config.yaml
num_attention_heads: 2
num_key_value_heads: 2
intermediate_size: 640
norm: "rmsnorm"
norm_eps: 1e-05
positions: "rope"
attn_scale: 0.154
extras: ["capped logits"]
init_std_up: 0.0431
final_lr_fraction: 0.1
batch_tokens: [32768, 65536, 131072]
dataset: "wikipedia_en"
MLP neurons of a small language model. Each row is named by its layer, matrix (up: input weights) and neuron, and shows model dimensions 0-127. Each number is 500 + 40 x the weight over its row's rms, rounded and kept within 0 to 999. Numbers have three digits each.
After each neuron's rows, "fires in" lists the words (lower case) most often at its 100 highest values on Wikipedia text that the model never trained on. A number after a token or word is its count.

L6.up55:533454506496481460467446494534587496465519492514526618489500539451517531543465465491518506496549511475467537518460532526482453424532554492488448514475521511482556534484474471486517532437508494507519513523461490543488499498546504556526511586448506532536494499527518463489580570479511487494557564616469494533579461480547498515426478548443457541461446498522466522538531459479451415499507
fires in: "black" 24, "goals" 14, "river" 11, "liverpool" 6

L3.up449:515475454527447427514443533468542486465425511545493523472519508566452538534486555517467574517543455523559474452469434429520468423526521500485465485551582493502489564543454507531579496524492520499493496493462402470579511488547506546561455527536430528520527455517444515495589528441498552513468442506468512553488549529510477510501453571493463562552507457507446547537501533587453515454503
fires in: "awards" 16, "international" 15, "party" 9, "eventually" 7, "events" 7, "event" 6

L5.up405:495479584506452553510380492551497492493504508554487526516511461450520589582436569571443518526525528544523485549555473475450481407514466515530428507473543486481534524496461539485475507479537479539543493431487486503510465521497450500516467512511530509553448498500444523451491515511457486527509536571483532532491490505534467449521520545387546479529501499556515497551508518479595504513516
fires in: "america" 16, "years" 15, "life" 13, "china" 8, "century" 6

L3.up348:539518433474429497494418512537523472496402531451477541550421585477439540539492530568427504440505488519444515521502465500491527501520526509530511495489559507528545576562492502526485605525524522524478479505520530464515585500444477518558529467549464517514488475477460456459591517453465508424508479480441491546494528508493526550528424553501531476467475472560482564527583518491544496521541
fires in: "war" 19, "west" 11, "district" 7, "austria" 5, "austin" 4, "unknown" 4

L5.up40:603486540545485445530520499486476527510464505444516540516434510541534521478509573533469602534462567504492491484478509481521462485539520511530513471558503505399470492512446550456508463509523567504545551463516487454518535467511429524569435455528483510470511507518553555453459461428436454529510587487457492514418495532444487430501543547443441564421474532460453545454527499483474479465467
fires in: "them" 17, "her" 14, "it" 13, "him" 11, "not" 7, "himself" 5

L4.up36:484510507547507455485498520507520491510464554436395626494512467487483503448413556474379485438532482491552544510417537546502479454533539542529513495480486499518493488585508581509591466514534499526480455496496494485502543498589452479570459522463498504510525468455540517451540528475436561521534504480397535495541496490501515498487459484531505487464444523502509489471555450487595470509474
fires in: "29" 21, "from" 18, "28" 14, "49" 6, "69" 5, "39" 4

L5.up389:481492481514449475521430467506504467494507561506482453540449539491475595491481492554520482465548488478509514460429520509407508429520505445567469560471537493488521581486536598520521537491469482524510465452531477467518512478624574499525553462465419518506412486521429431546544487486445436543481459509497500482435471491467488572481538447485530496555478518515526516497474534543500431408529
fires in: "germany" 15, "poland" 9, "body" 8, "study" 8, "police" 7, "policy" 4

L4.up242:571540538527511473532495554469510571448484497458489562527512488446499506503455555490514496519554475535519453532469530493480541493472547484545433496533538493445502492472439482460505541506499486501543490492448395513570550505498499538443496499491552508558541468409475534453512494488379463522538538495468518480531499465498464508453466527544477420410473476500463432567526453538559445496476
fires in: "played" 18, "born" 15, "located" 15, "died" 13, "released" 8

L5.up528:448533451504497474526473500471492498466485588499518568555486495510513488533463495508523473494555497525486474563471374490500537426523523436591509490567546475537549518495515497553515555469518498508534548498499483463540492483467543407534515502573466447524531469434536485523545511475529536450529508483565505523483527496513489546518490460537535488525534540502511413476621547499470553473566
fires in: "following" 15, "second" 11, "next" 8, "largest" 7, "last" 6, "most" 4

L4.up237:512434506504432488493434496460501507503515515527451454441500512478517519540494482475528460524508537494444496451458429563505474403508500494552490598542517466538532482504514497568465503534501498509581571462569483497576480464473550574537498542515472394512527470541495539561519449508449547473538540516515538584530443513470485543504519493449507414516523456438484471457502420459495511475487
fires in: "player" 18, "producer" 10, "writer" 10, "actress" 7, "coach" 6, "director" 6

L5.up169:498543433491506468512432512433486503386514550519517543463484497493505523444546546510508494536476453523472498511524487475510600458443509470482465479556481531451444459496509519479521481464474494570500501457451494539561503488516446532513465438538481434499440498520562538450500523506400535512511524527539628559519509475491485482516448538520485529536355457543507562527470520474523533481538
fires in: "germany" 16, "german" 13, "english" 12, "french" 8, "african" 7

L3.up615:531543484575488440577405558424489465412515513462490514510514525518491571500497565497430542453512501529482499560546455457499577484463566495484478466517514509438534480497478523472541472492491541522502485414522505460510501466546486525492562555557555428495510407522515536473483487473512475556525561566535483548419533521523528480507501508532429499532437448467503463578503466472529450412513
fires in: "community" 14, "germany" 10, "poland" 9, "police" 8, "communist" 6, "edition" 6